config = dict(
    num_hidden_layers=9,
    hidden_size=768,
    num_attention_heads=12,
    num_key_value_heads=12,
    head_dim=64,
    intermediate_size=3072,
    vocab_size=50257,
    hidden_act='tanh_gelu',
    norm='layernorm',
    norm_place='pre',
    norm_eps=1e-05,
    positions='learned',
    qk_norm=True,
    attn_scale=0.13,
    bias='all',
    tie_word_embeddings=True,
    parallel_block=False,
    init='normal',
    init_std_qkv=0.0204,
    init_std_o=0.0204,
    init_std_up=0.0204,
    init_std_down=0.0204,
    optimizer='muon_variant',
    learning_rate=0.0117,
    beta1=0.95,
    weight_decay=0.0,
    lr_head=0.00464,
    max_grad_norm=0.5,
    warmup_steps=0,
    schedule='cos',
    final_lr_fraction=0.1,
    batch_tokens=[131072, 262144, 524288],
    max_seq_len=512,
    doc_mask=True,
    train_tokens=1400000000,
    max_steps=4607,
    dataset='wikipedia_en',
)
MLP neurons of a small language model. Each row is named by its layer, matrix (up: input weights) and neuron, and shows model dimensions 624-751. Each number is 200 + 20 x the weight over its row's rms, rounded and kept within 0 to 999.
A block is one neuron, or neurons of one layer that tend to fire together. After each block is what it responds to, as a language model described it from the Wikipedia text at the highest values.

L2.up21,183,180,199,187,203,216,164,205,189,223,192,201,208,197,219,207,184,194,179,159,172,188,203,204,188,209,200,194,193,172,181,190,192,193,218,186,219,209,174,226,197,206,190,215,162,215,175,235,204,161,155,192,184,220,188,199,209,210,178,197,174,196,202,219,194,192,199,195,200,193,204,228,193,209,178,200,188,209,188,159,179,182,230,194,192,220,168,230,195,184,217,222,232,222,173,185,195,192,186,224,216,216,180,189,207,160,219,194,188,206,219,184,187,207,166,190,187,163,208,194,176,189,202,175,189,216,192,196
L2.up462,193,205,218,193,217,189,174,239,195,219,184,211,213,183,226,220,174,190,246,197,179,203,216,200,206,189,187,202,235,206,190,188,198,213,218,188,237,196,208,175,201,225,170,208,147,196,204,214,193,194,190,190,205,197,219,209,230,200,194,174,234,195,199,225,224,251,198,209,205,229,210,213,198,218,214,181,199,188,191,191,194,200,208,219,212,210,167,187,210,210,206,226,200,168,196,202,230,201,206,191,203,161,195,217,153,196,226,180,187,205,219,233,225,250,167,174,205,178,178,203,200,214,161,192,155,196,190,218
L2.up551,232,203,203,167,233,218,193,204,227,183,192,177,187,191,192,207,198,207,217,191,209,183,182,191,187,180,213,203,202,184,219,216,202,210,217,208,206,199,209,193,169,167,207,215,170,200,229,178,224,167,219,184,202,195,224,195,203,178,210,206,193,201,200,198,195,205,168,190,193,177,197,190,203,212,194,196,212,190,175,192,184,180,184,219,185,202,205,239,192,215,197,151,188,222,212,162,209,221,215,226,183,190,210,175,230,184,230,212,209,189,221,157,222,194,197,189,200,190,199,200,230,210,214,219,181,203,218,206
L2.up815,184,178,196,181,197,211,188,200,180,196,190,233,184,198,181,203,211,159,189,208,181,204,200,150,190,209,174,195,224,243,178,182,186,211,207,190,201,195,167,193,200,200,212,202,180,208,210,246,228,215,221,210,195,207,206,183,204,232,186,198,238,192,195,234,223,190,180,222,207,229,184,196,189,233,188,163,191,181,204,213,172,205,212,180,174,216,184,186,192,194,190,231,222,199,188,220,238,191,195,205,235,197,197,204,187,199,218,201,183,199,252,165,198,155,161,183,165,195,209,224,204,172,209,204,216,217,222,188
L2.up1126,214,217,204,208,219,200,177,196,215,185,206,184,209,197,218,188,167,198,179,203,183,178,209,170,235,204,188,190,225,229,222,178,169,182,213,206,232,217,199,192,215,234,172,213,183,208,235,180,211,174,160,202,201,222,189,193,214,200,209,202,187,172,214,202,182,206,189,207,202,209,245,213,172,165,217,189,223,190,179,232,214,208,213,223,190,220,203,216,211,170,173,184,224,216,191,200,198,196,175,198,189,218,220,177,221,236,177,174,208,203,213,196,186,219,193,209,212,201,185,245,242,222,193,223,186,198,199,170
L2.up1150,209,207,231,221,190,186,184,202,231,221,205,216,189,181,206,210,208,194,243,200,176,229,208,184,228,173,196,216,184,229,238,191,204,181,234,197,213,202,190,133,189,176,199,226,171,230,209,179,203,150,171,201,221,185,170,214,200,181,182,195,205,209,206,195,227,224,192,255,207,206,181,199,214,209,190,194,195,241,207,188,218,236,206,218,189,190,169,211,187,210,184,217,174,170,154,196,198,173,202,208,225,200,217,213,213,209,197,145,194,159,194,185,218,194,162,177,163,188,191,223,195,207,186,201,199,168,207,190
L2.up1151,176,198,189,190,192,167,201,160,205,186,201,204,214,170,200,205,233,225,203,188,235,168,196,205,208,177,188,228,198,214,217,223,178,192,230,173,196,172,216,189,181,220,187,202,200,157,222,230,177,194,189,156,214,162,232,194,193,212,212,203,195,243,223,219,212,228,160,228,219,237,190,155,219,222,216,217,185,195,187,222,228,165,197,196,205,216,151,180,207,200,198,230,188,182,202,197,224,183,205,190,208,156,176,221,221,177,217,198,200,186,222,201,210,181,222,223,205,190,200,205,217,200,200,177,177,221,208,205
L2.up1224,211,156,148,207,180,184,177,203,197,222,197,194,223,192,229,186,214,191,190,220,203,202,208,192,174,160,190,176,174,213,168,197,216,204,181,186,199,218,207,210,195,211,212,215,167,165,202,200,164,211,186,207,204,236,194,183,195,261,189,222,190,204,236,209,183,218,190,221,192,236,189,212,205,179,220,199,227,198,196,168,192,225,213,175,183,188,212,180,221,234,227,204,173,205,214,191,197,193,173,190,227,174,203,218,214,197,210,178,189,193,208,192,178,190,185,232,178,181,189,212,178,176,208,211,156,178,224,211
L2.up1243,210,195,204,180,228,221,193,172,221,203,179,166,207,182,220,179,172,168,157,215,205,201,202,201,228,207,181,201,193,218,165,225,201,189,199,198,215,182,215,187,178,178,196,211,178,205,237,181,184,207,203,170,209,210,170,185,235,220,216,207,212,190,203,168,172,212,229,214,176,223,144,162,218,208,153,204,204,202,217,207,205,238,171,195,198,200,218,195,200,193,206,186,191,213,223,213,176,205,201,183,210,196,162,231,207,208,177,240,186,164,225,186,177,206,199,209,201,177,183,162,204,202,192,189,220,198,200,238
L2.up1276,165,164,199,226,202,194,199,187,226,154,215,166,175,189,219,221,204,168,203,164,188,191,203,185,208,237,195,204,191,235,210,222,153,204,197,224,190,221,184,174,251,201,194,225,201,194,197,170,190,220,188,216,154,203,211,205,203,200,205,171,193,230,213,214,169,236,193,200,214,193,191,237,213,185,221,209,235,214,206,190,221,200,232,171,194,195,181,193,179,195,205,223,188,211,229,193,217,206,189,197,240,187,221,179,185,188,206,205,223,180,197,206,210,213,205,189,192,182,188,182,165,214,200,221,178,164,201,210
L2.up1584,179,184,172,193,200,166,225,191,186,202,159,173,232,182,209,216,208,181,175,199,223,212,246,246,219,185,219,219,206,215,190,182,206,187,210,238,212,193,195,204,200,233,207,185,190,205,200,228,183,204,183,227,201,200,220,189,217,191,171,183,202,220,213,185,215,189,214,215,213,205,212,200,153,181,216,156,232,164,179,212,209,232,208,186,176,180,223,196,192,178,217,219,175,212,196,212,221,176,169,206,213,208,180,203,207,150,233,216,187,172,175,173,224,176,193,205,223,208,192,193,215,210,191,212,185,178,223,219
L2.up1698,188,195,175,177,205,205,192,209,195,202,174,219,189,214,236,201,175,235,167,200,188,159,195,192,207,206,195,192,233,196,198,200,245,194,205,203,183,224,159,198,185,219,255,221,165,198,211,239,227,190,225,163,210,214,203,195,203,204,195,218,165,226,209,184,210,208,165,194,182,215,194,239,208,202,178,196,223,205,163,198,164,201,223,176,213,238,176,211,235,173,181,190,189,234,185,186,204,186,193,190,228,217,189,195,211,243,210,177,216,186,225,216,238,184,217,206,185,211,201,211,242,213,191,209,180,200,159,203
L2.up1932,178,163,225,227,192,180,184,202,174,224,200,199,195,197,192,233,191,210,184,195,196,200,229,175,181,215,194,201,168,199,200,157,194,243,192,175,192,177,177,218,179,239,154,178,201,219,235,208,216,207,224,191,201,199,239,213,205,182,201,173,192,213,177,203,186,207,197,206,219,163,179,193,172,232,181,207,220,176,197,204,188,226,187,194,208,243,229,189,208,232,195,227,222,245,194,223,227,203,231,186,165,222,216,206,182,198,200,201,185,199,199,192,194,203,173,208,247,195,193,186,201,230,205,192,196,195,197,224
L2.up2052,193,190,213,178,236,232,222,209,203,208,211,196,194,184,185,195,168,178,147,187,202,195,211,213,184,227,196,191,221,208,220,192,200,212,224,208,218,206,229,190,205,226,219,196,192,176,202,199,201,211,199,221,176,238,210,203,212,209,223,256,189,177,192,188,208,208,181,205,213,223,156,202,187,215,197,232,201,215,191,174,209,223,186,210,216,197,188,219,215,170,173,266,179,213,180,205,176,207,193,190,226,210,223,237,174,234,201,176,227,189,193,196,233,223,205,222,184,178,208,206,203,182,194,228,181,224,179,225
L2.up2091,191,213,183,226,225,214,144,217,182,209,199,200,209,177,186,221,209,170,202,167,176,167,207,193,204,192,212,169,192,218,208,216,186,195,201,193,230,231,229,206,200,222,226,189,205,166,201,200,211,206,224,224,206,250,224,231,210,197,201,214,204,223,207,193,188,235,199,207,228,220,202,217,214,209,193,173,217,182,194,219,214,206,241,168,197,218,191,216,187,242,218,214,221,189,195,183,221,184,212,173,188,168,222,216,190,201,241,222,201,157,182,212,232,192,186,198,197,193,152,193,186,182,223,228,166,204,190,188
L2.up2743,222,180,220,176,192,183,191,223,200,205,205,218,186,194,189,209,163,197,178,219,193,222,229,157,187,217,215,184,208,217,197,212,170,208,220,165,209,204,199,168,171,230,232,203,176,199,232,211,208,202,245,170,192,181,199,172,201,168,215,228,192,193,193,261,229,218,216,229,231,204,195,211,236,194,207,160,183,219,148,217,189,201,228,179,205,240,212,197,168,197,226,215,204,196,204,221,220,173,189,182,238,192,189,194,192,200,238,193,187,194,219,184,205,241,154,154,202,191,165,205,213,173,230,174,165,220,197,208
Description: The final token of a fronted time phrase before the main clause, mostly the comma or year digit, such as in 1923, / Two weeks later / At that time.

L5.up2409,211,212,202,175,231,222,185,173,216,170,209,214,204,207,167,223,205,193,198,221,211,233,251,198,169,188,169,198,228,188,190,226,188,202,209,187,196,150,195,205,213,161,209,199,177,215,220,200,226,195,185,186,188,191,201,200,190,217,198,179,222,213,210,239,187,155,213,215,204,166,224,206,225,198,214,222,227,222,214,171,203,236,175,166,138,199,199,215,226,218,189,167,225,222,204,192,195,230,223,188,184,221,199,167,187,200,187,225,194,195,211,210,216,220,223,177,206,174,180,160,220,212,189,198,208,187,188,192
Description: The indefinite article a/A in running prose after commas, prepositions and verbs, as in "as a result", "only a few", "a wide variety".

L2.up506,189,226,169,182,223,210,183,212,212,240,180,211,176,186,203,213,195,210,197,208,181,182,170,211,208,222,187,209,181,207,226,208,195,200,178,229,206,182,195,196,214,206,187,247,209,203,207,160,229,195,204,176,209,226,191,197,241,197,222,188,204,210,198,224,191,215,160,193,215,200,177,185,209,212,221,216,190,212,144,248,213,216,152,182,209,257,181,216,210,217,195,196,216,210,248,211,148,176,188,157,215,204,222,232,198,221,246,200,176,193,220,207,200,210,218,200,200,222,169,180,206,223,183,189,217,179,168,193
L2.up668,206,222,198,191,191,179,190,246,212,224,189,208,184,198,199,217,196,181,187,208,204,190,186,196,197,220,201,202,224,194,188,194,226,210,171,231,182,214,203,200,223,188,204,161,215,198,218,209,200,207,196,219,170,190,193,186,189,176,176,219,219,177,207,213,169,201,201,200,203,187,192,197,204,235,185,171,220,213,175,154,198,153,238,210,232,237,197,167,204,191,187,187,192,234,219,194,216,237,196,237,177,182,219,173,255,186,205,200,225,212,214,208,178,203,188,205,248,195,216,180,221,204,209,196,217,179,211,212
L2.up752,214,205,187,196,185,196,204,211,210,188,236,220,178,191,202,225,170,193,198,216,214,259,182,196,198,175,196,210,191,191,237,232,249,209,191,202,189,166,160,228,187,175,209,212,173,175,190,240,194,178,219,212,220,220,199,220,191,192,153,194,223,219,197,214,241,229,178,181,165,186,214,192,171,210,197,158,235,198,196,193,179,233,224,190,198,211,216,216,221,236,188,247,194,198,198,203,209,223,197,223,231,209,203,205,208,228,176,197,236,176,184,166,168,224,185,200,203,233,171,232,155,214,207,180,217,191,238,195
L2.up756,228,228,197,168,193,196,210,222,219,211,163,185,174,208,179,204,178,239,204,183,177,193,191,224,191,216,193,207,203,184,208,197,174,204,213,195,199,199,216,232,204,181,200,223,176,207,204,171,214,159,204,213,199,200,181,239,167,200,188,174,177,217,216,181,191,239,197,232,211,194,232,211,185,196,183,189,173,201,217,189,197,197,184,177,185,234,202,173,221,219,146,195,209,181,189,206,211,210,212,178,195,210,179,209,215,194,215,183,206,198,188,218,237,179,210,211,193,201,201,188,194,188,213,192,226,203,186,207
L2.up805,222,173,182,192,218,202,188,193,190,207,194,186,180,228,214,227,212,204,199,194,204,193,183,193,186,200,172,158,206,208,187,220,171,193,214,217,212,238,190,220,241,159,184,176,211,160,219,225,199,245,178,177,230,209,203,198,169,211,198,210,197,212,199,205,180,190,196,173,211,219,169,173,200,185,186,201,211,206,187,199,185,207,201,187,206,199,210,218,188,188,204,214,249,224,215,201,194,200,208,213,218,170,196,192,226,219,176,203,192,171,203,212,216,197,201,212,210,200,228,180,216,198,212,190,218,188,216,207
L2.up1033,192,198,140,200,214,196,185,210,233,212,210,213,195,184,224,172,183,250,223,182,186,171,172,183,198,188,189,189,225,193,200,186,218,225,182,205,175,201,202,211,207,210,224,184,198,214,207,225,180,194,206,203,177,222,195,193,158,190,184,214,182,217,223,179,169,226,201,195,253,189,210,211,205,213,224,210,238,219,211,169,220,228,202,222,224,208,179,161,177,212,162,189,181,204,207,188,196,211,212,181,185,201,185,209,220,189,232,208,219,255,176,236,179,206,166,193,183,185,199,184,199,220,186,197,253,228,193,207
L2.up1046,214,218,180,204,212,214,194,185,192,216,205,198,183,158,230,139,195,222,202,230,177,195,183,182,191,237,186,193,206,188,206,211,206,204,182,212,166,198,171,191,218,193,169,208,165,174,216,235,183,222,186,192,237,241,197,191,210,186,200,234,210,212,218,231,195,184,246,211,206,189,188,193,180,183,154,229,184,202,215,204,181,193,215,223,218,223,171,224,169,195,210,231,234,216,213,204,221,192,216,204,173,198,198,238,200,192,184,208,174,210,233,204,201,194,211,207,227,155,203,205,157,201,240,174,229,161,235,199
L2.up1250,196,209,189,205,203,214,227,168,222,214,195,214,194,220,196,178,184,215,213,185,189,182,230,212,214,185,197,178,220,172,216,202,201,207,214,221,171,215,173,186,239,189,166,205,219,173,209,130,235,173,164,220,195,203,213,206,157,190,206,204,173,196,224,211,186,228,179,199,175,211,222,234,197,219,224,238,193,228,189,179,180,226,210,203,185,206,185,176,201,220,208,186,197,233,222,192,211,162,222,218,158,194,200,199,198,193,226,203,217,208,237,184,188,175,199,139,210,198,215,182,174,206,235,201,209,200,208,188
L2.up1706,199,239,193,247,180,189,194,175,206,213,211,209,187,210,179,155,213,193,190,207,218,204,185,207,204,224,178,198,244,193,242,172,170,193,196,217,214,198,200,157,212,199,189,242,194,206,159,186,230,197,185,183,193,224,199,166,195,181,222,202,200,197,149,202,220,209,229,205,177,204,176,210,194,170,236,202,154,213,224,192,206,187,197,177,201,208,214,225,200,223,148,211,196,177,206,170,179,211,205,164,184,223,188,192,185,217,203,206,205,221,204,199,220,222,197,189,186,202,200,211,190,208,207,208,197,190,206,215
L2.up1920,167,185,227,230,184,173,250,199,212,200,207,199,223,192,192,215,222,215,187,172,224,169,207,218,210,204,172,182,178,168,238,196,192,196,200,196,209,186,208,198,210,186,213,191,185,166,191,210,241,209,201,141,179,223,206,213,229,211,201,159,235,230,185,184,194,180,162,190,220,163,206,208,217,206,196,186,188,194,192,189,190,193,173,192,213,191,182,196,209,221,193,208,228,226,234,198,184,183,188,207,195,209,220,226,226,169,169,206,197,197,210,202,181,184,184,218,224,182,205,194,196,234,190,215,174,181,184,241
L2.up1927,208,197,181,218,228,219,201,209,220,235,207,196,210,209,227,242,220,215,202,213,178,234,193,231,223,220,181,178,216,222,162,144,164,182,183,190,206,203,176,199,202,197,202,205,200,200,218,220,170,185,179,213,195,200,185,201,187,226,169,198,184,212,204,174,252,172,173,175,199,193,203,156,209,218,200,181,186,156,169,170,223,197,196,215,194,203,208,218,216,228,144,184,194,189,204,206,220,233,195,178,202,224,169,198,209,174,225,200,187,207,212,172,212,176,169,222,198,189,197,198,185,235,246,211,178,202,189,167
L2.up1940,212,200,161,198,198,213,213,206,210,214,234,200,226,164,174,227,193,218,178,194,236,194,190,214,194,231,221,217,227,204,195,182,174,216,186,195,204,178,189,226,217,179,199,141,172,219,230,188,197,194,188,205,187,185,182,194,171,158,155,198,181,215,231,220,210,172,220,214,224,195,169,208,236,210,198,236,206,215,176,182,211,194,205,189,207,216,193,207,166,167,219,192,210,232,205,215,198,186,230,200,221,245,200,199,178,157,217,195,165,178,207,198,236,198,235,197,191,206,199,190,217,158,199,237,185,214,214,219
L2.up1949,230,203,188,206,182,171,239,205,258,216,180,192,216,185,181,192,179,252,163,202,200,216,228,205,201,219,223,171,202,190,222,209,236,212,144,187,226,182,177,222,210,227,160,179,176,217,187,218,190,161,166,204,162,220,211,172,172,192,175,225,197,195,189,189,195,177,189,209,208,212,215,220,198,245,165,217,219,219,191,192,170,204,180,207,199,200,199,220,166,238,224,237,178,180,245,225,230,241,206,195,209,219,193,174,227,203,211,201,202,204,193,214,169,216,201,191,149,197,203,164,192,185,196,207,220,239,199,202
L2.up2000,195,219,181,209,187,213,235,223,156,219,225,203,196,202,198,175,173,230,210,246,190,222,232,194,238,188,150,203,187,205,238,163,207,196,190,185,216,167,176,169,207,225,208,183,178,201,172,204,189,208,181,183,211,184,195,163,151,197,184,201,203,228,162,236,205,196,208,203,183,199,193,188,182,197,203,220,199,218,201,194,197,186,189,195,226,190,199,202,187,217,201,182,204,206,202,217,217,204,206,218,195,173,178,209,235,224,211,207,206,204,179,210,224,183,238,192,216,177,193,214,215,218,190,200,213,215,237,232
L2.up2005,206,193,221,186,195,183,203,179,184,218,201,216,223,188,204,197,211,200,184,217,201,195,201,233,254,161,176,167,205,174,185,225,206,243,208,147,189,238,181,190,213,216,209,206,152,185,151,208,191,219,201,203,198,176,220,177,196,159,206,215,240,200,193,151,198,179,240,193,176,179,199,196,197,198,219,215,215,232,235,175,162,182,219,184,190,205,198,187,198,206,193,217,205,193,180,203,143,187,206,210,198,211,191,195,186,203,200,172,178,160,184,203,141,190,188,202,243,248,163,233,174,190,158,226,232,209,219,207
L2.up2109,173,196,203,215,197,234,199,215,214,204,191,178,171,203,224,217,163,230,194,238,209,213,213,186,253,194,211,190,186,188,230,189,237,176,168,188,188,203,198,182,198,202,227,222,204,230,182,197,250,211,201,188,187,198,197,171,186,196,201,162,202,248,240,192,202,175,195,178,208,223,206,233,212,178,186,199,165,228,217,198,225,186,181,202,190,168,170,194,204,199,182,209,196,215,215,179,179,191,205,188,173,194,192,196,203,226,206,209,225,177,192,174,244,207,190,202,223,199,226,192,172,170,178,199,180,197,210,175
Description: The article a/an after is, as, or an appositive comma, introducing a description, especially in biography lead sentences ("is a French actor", "as a guest", "Wimp Lo, a young man").

L4.up965,202,220,195,208,179,228,182,204,208,166,189,210,194,203,197,190,226,226,184,214,199,207,200,206,196,186,190,215,203,209,214,223,187,156,227,193,204,182,176,249,224,195,176,216,231,249,175,246,231,207,192,218,206,225,221,199,218,207,164,198,218,200,200,154,180,212,203,232,180,200,209,232,207,176,210,201,197,201,178,174,200,196,243,206,172,193,209,197,211,183,177,212,245,209,207,178,192,223,177,189,189,173,227,199,181,209,218,205,127,219,197,208,193,211,181,201,233,186,207,188,178,213,174,199,184,208,230,210
L4.up1045,202,191,200,197,224,184,168,209,214,220,209,204,208,228,208,216,171,193,223,206,220,201,205,223,174,219,201,178,214,215,205,185,182,221,218,223,177,173,208,186,219,185,190,173,212,195,200,161,205,199,160,185,182,179,165,218,202,164,239,228,208,194,225,189,229,193,185,198,204,178,231,217,203,236,243,190,213,198,225,206,165,166,218,192,204,210,208,192,184,188,210,226,196,199,177,196,179,202,213,169,212,204,179,218,206,210,175,189,206,197,234,198,163,252,247,196,201,213,214,248,198,156,208,185,234,234,178,183
L4.up2096,183,204,211,180,197,187,175,222,194,230,226,207,193,198,226,177,197,205,217,193,200,206,192,214,223,188,223,220,196,207,169,207,223,187,211,200,183,204,183,228,268,208,191,180,240,189,169,222,212,228,203,170,226,222,195,167,158,184,184,234,201,215,175,217,179,225,203,210,223,214,209,190,223,232,193,174,178,219,183,202,218,191,204,190,155,201,206,191,191,223,202,218,229,179,195,183,185,158,155,224,208,206,199,182,185,221,258,185,203,199,226,222,219,184,186,228,196,192,198,191,206,195,191,196,213,176,257,191
L4.up2788,210,187,197,176,185,206,185,202,231,209,186,185,199,229,227,178,194,186,202,230,208,226,187,246,214,229,224,193,230,221,212,221,230,214,187,228,181,187,178,207,208,177,183,197,181,229,178,218,176,235,176,202,214,240,190,196,199,209,185,146,211,204,219,213,175,189,212,208,245,179,236,223,196,237,207,211,204,218,233,196,193,246,187,197,216,230,186,177,201,168,202,209,211,215,204,196,212,189,178,204,176,209,188,185,224,206,222,184,176,239,193,213,193,212,188,217,189,197,186,155,171,200,203,204,207,212,216,223
Description: Fires on the token just before a brief descriptor of an entity, e.g. "a" in appositives, "=\n\n" after titles, or "(born 1973), ".

L4.up76,230,196,236,179,255,198,184,201,221,183,210,184,245,215,221,200,148,193,210,156,218,201,194,215,167,208,232,222,239,197,188,192,225,205,172,216,197,206,156,182,198,160,215,178,156,215,205,197,193,186,194,200,187,167,223,219,189,196,200,190,186,202,212,192,209,196,174,195,193,198,188,203,184,214,189,196,187,192,208,218,168,202,225,169,210,201,189,228,200,189,193,202,207,203,168,225,189,192,184,190,217,173,199,247,203,170,206,233,223,198,193,218,213,216,180,235,179,246,210,209,168,199,181,163,194,205,219,196
L4.up2386,224,193,205,205,203,151,175,197,211,205,190,205,212,186,208,173,192,176,207,205,210,241,175,158,193,190,222,224,220,236,244,224,205,184,191,190,220,189,187,182,190,160,198,216,220,205,177,208,223,152,206,240,220,243,183,205,216,177,191,172,185,203,178,248,197,212,174,216,208,180,196,201,213,216,183,174,168,225,229,180,184,202,204,194,176,218,173,202,217,186,199,202,211,208,181,175,174,230,203,197,223,196,209,196,217,203,195,199,200,227,226,183,192,209,180,202,203,218,201,219,178,222,202,166,202,173,193,163
L4.up2533,196,186,210,204,207,185,201,221,212,206,175,211,210,198,202,174,194,195,208,192,218,221,194,213,158,202,214,189,224,240,202,181,227,207,204,173,199,191,181,174,197,200,203,185,162,221,216,219,181,198,200,245,198,178,211,185,235,220,188,190,202,173,212,240,211,215,158,194,217,196,203,208,209,249,196,196,171,208,201,204,193,203,193,172,166,222,203,235,189,173,203,179,188,210,140,213,216,209,203,192,231,217,186,218,193,203,173,220,222,213,219,209,207,236,196,202,200,195,200,242,204,229,190,172,199,204,183,156
L4.up3031,176,196,185,213,204,193,181,199,173,213,189,221,214,172,191,204,200,171,187,194,190,201,203,217,202,224,218,209,209,236,216,174,198,218,233,230,193,196,176,197,205,158,203,173,201,179,204,178,210,186,197,176,208,177,185,204,208,215,196,187,174,223,223,203,218,183,175,183,216,169,196,199,199,220,199,184,192,181,161,208,228,210,222,144,186,188,222,200,243,172,192,239,210,215,195,177,231,191,196,205,194,165,222,206,215,197,156,224,217,199,175,221,224,204,187,215,162,178,155,228,215,197,180,184,165,172,192,228
Description: Comma or final word ending a sentence-opening adverbial phrase or clause, just before the main subject, e.g. "As a scholar," "In February 2022," "In some homes".